config = dict(
    n_head=4,
    vocab_size=8192,
    norm_eps=1e-06,
    positions='learned',
    qk_norm=False,
    init='uniform',
    decay_fraction=0.633,
    final_lr_fraction=0.0,
    steps=14042,
)
MLP neurons of a small language model. Each row is named by its layer, matrix (up: input weights; down: output weights) and neuron, and shows model dimensions 32-127. Each number is 500 + 25 x the weight over its row's rms, rounded and kept within 0 to 999. Numbers have three digits each.
After each neuron's rows, "fires in" lists the words (lower case) most often at its 100 highest values on Wikipedia text that the model never trained on; "fires on" lists the tokens most often at its 100 highest values on Wikipedia text that the model never trained on.

L13.up548:498477495489549489523451441472506471502511487536472495462510486512525505518512528478530499495532520490474471499469482549489464443489492506489502499512495511459498482506490499495465512523508482517510473515540515472438507515499499491478486483499469527497518467486481471493480477530513511490
L13.down548:445493493456481492472515514485480512443489506493519537502526503501493500490492508559494524508493517479505518503522509531507467466512543480509528487498477512528510529521499559508537531479485438521482518505478497476503484509479516505490498507506519502488487463511491499520526494443537518517
fires in: "to", "would"
fires on: " to", " would"

L2.up190:504520509460478490471510496512494525524521509499560486528515512484573490514521538499509541499493496481501474513514488524477459529505510499515516513465480467498491511517471509501523508489483476499481490439449503518498563444470506460489502446532519482533489522512482475512477481453496479471
L2.down190:516490413516522503497512502504525485474506516500512522482494487498519493554551478489485547505489481520518492508482491518470485516499490515496502514470555481451487485483531472480506477542498496490453526476488473497514508514500464491477533485525475528469519459520551523514479503490525509486
fires in: "known", "species", "genus", "found", "fish"
fires on: " known", " fish", " species", " found", " Species", " genus"

L2.up68:512514481477506495516468532486506476492483444508493491533467448532504474528499446531552523514503533517508505492506487485500516532520485506496513511561502504479522497459448504525470443488489476503503534485488509484528507485525488522501499509497486512523523513503484532475495507487532472561
L2.down68:495512458472543488520503515536520497503510500494525499475526509513509522508523491484453450483498532470472470469500499495469492443545563481529514540490491520476479527468511535497542526505481482496523522543502453496490533502502550458512508504537510525486511488437520466495475487506530521492
fires in: "by", "with", "at", "from"
fires on: " by", " with", " at", "By"

L2.up199:467516518512515532527502507444559471496494533500515559523491473499564456541512515498501482515499545494525476542506459496489480485474516538485482556496552463468528491486506504449525515503504440497480512527496540548529467492485518465514480497477527494544491527530452529494506513550486499506
L2.down199:528487485470516474493484498487516474491499491512502500497518462457496478487502531475455507503478489515529494475529515518484534545524517516506505459475519458479502518508477491483493499465540504515537522499526532459485539451505499539524450489529531519496522477501477494521507490503518560539
fires in: "under", "intersection", "witch", "wizard", "underground"
fires on: " under", " Wi", " inter", "reat", " Under"

L10.up222:436512492536474469514489474436527496474514539523456474536454522481500487525504463505499516526477539507486536516517487466504537458472486484492469532490513464529539512505486489512505556517480488492515507528482457507508498504497521491481513473476511472485449470514498466511478474524524535512
L10.down222:478524493469495506487521523521532479527505487457552502493505525515484535542480509486553528522516471528510445502522522551462455506517489533493541491505500495488490484512518498452505476535555453487494471470479537506499498489495506462523544516515494529504497516503490485487461530483496504471
fires in: "by", "to", "vert"
fires on: " by", "ter", " to", "ert"

L4.up582:536472477479517507502476508443507468482443507476529515489506463508502467512500461475517492536535497492495461498432494510491510452508512516482535473554508515428461522490452499488478521469482471504444539487514491481489503518508499493508512511531512524524525499479506519451502471524505524519
L4.down582:487517477480514493469539489507512496536489538473506519502494526512524468458509466555511457482461525486508496514486506509479464524472554512494504500484492486535543486526476512442491496492482509510515478503500474486521469519487533528492464521492487527541508498425497467524534513490529523512
fires in: "to", "from", "by", "away"
fires on: " to", " from", "t", " by", " away", "d"

L10.up436:491465490454521480524475485520530465501528488476483478475532505532526479506522535473517530499516473511505453497492536514492491519485491508524501471524499549487498460513462533485496493503533527516553514518490480487445460513475491491467522457497464497457507457460449481460465505521532478460
L10.down436:481509516462495499485485506511529528490503486478513525491491503543539467500538495511482509499513499479541488492527476520463459533489498500516503499468435566541554527536492515490534505525517500476518519552482467501475485547548517497476502507498467496455481442504528515511506534468534499471
fires in: "to", "not", "t", "explosion"
fires on: " to", " not", "si", "t"

L7.up569:511476509464508474540473495469486438494526479578470498460501500526511499489497493485536524504505489494529489512521553477480497446480470492502503513506491534483502448511455534480483535497542502535509522512519483486467510529512525475497463479478476516477498474500449478530485475492524509480
L7.down569:491514489524478519493520490499479515482498521483509474523502487526528484513509479524527490551509487470535462541498505490509488516460522483502493496468495530472527520547488542517522521500524485513506547497471515540493511500496435512513513530514523438463485510521472522478506520512521468492
fires in: "to", "not", "t", "also", "didn"
fires on: " to", " not", "t", " also", "n"

L10.up615:525473482434519505511516520454519516525502477507491499498430516459463477541466495516505529499529526486495547465450491503507497457494524499538492520519499463497469474471480518536483514504510543510502510517499472503508495505502511500498493491506575493521499469490502521501492472495516531457
L10.down615:527534505490514490507507507461509476537481490478489500489508512493502512494534501469487563538500518462485449467505495509517465474511492526524529506517520507472490467508474487448461474475500521498521489498503483523483497496512481477501537527461529506514501525513446542539427490475511493504
fires in: "to", "of", "that", "by", "for", "in"
fires on: " to", " of", " that", " by", " for", " in"

L2.up117:460463483541503524496495508517486488475513518496480476503469499506535459528490514462509480544527515460505502535509515484468484528496545498480478542512540479501546509480500478499503502537491521476483501562525452530500481479475510540496571527497505491500467511524504524489471469506467525464
L2.down117:474489495474480508466508513494484455486509468494490511522533498562564494508524516523512468492492521483463495509515537527478488504515483524490501494468550494499497481527502506522512488480541502517487496523501488505499496488452534482546505468488514512520499509497497506494495532507475535439
fires in: "under", "joined", "helped", "underground", "head"
fires on: " under", " joined", " helped", " Under", " ski", "under"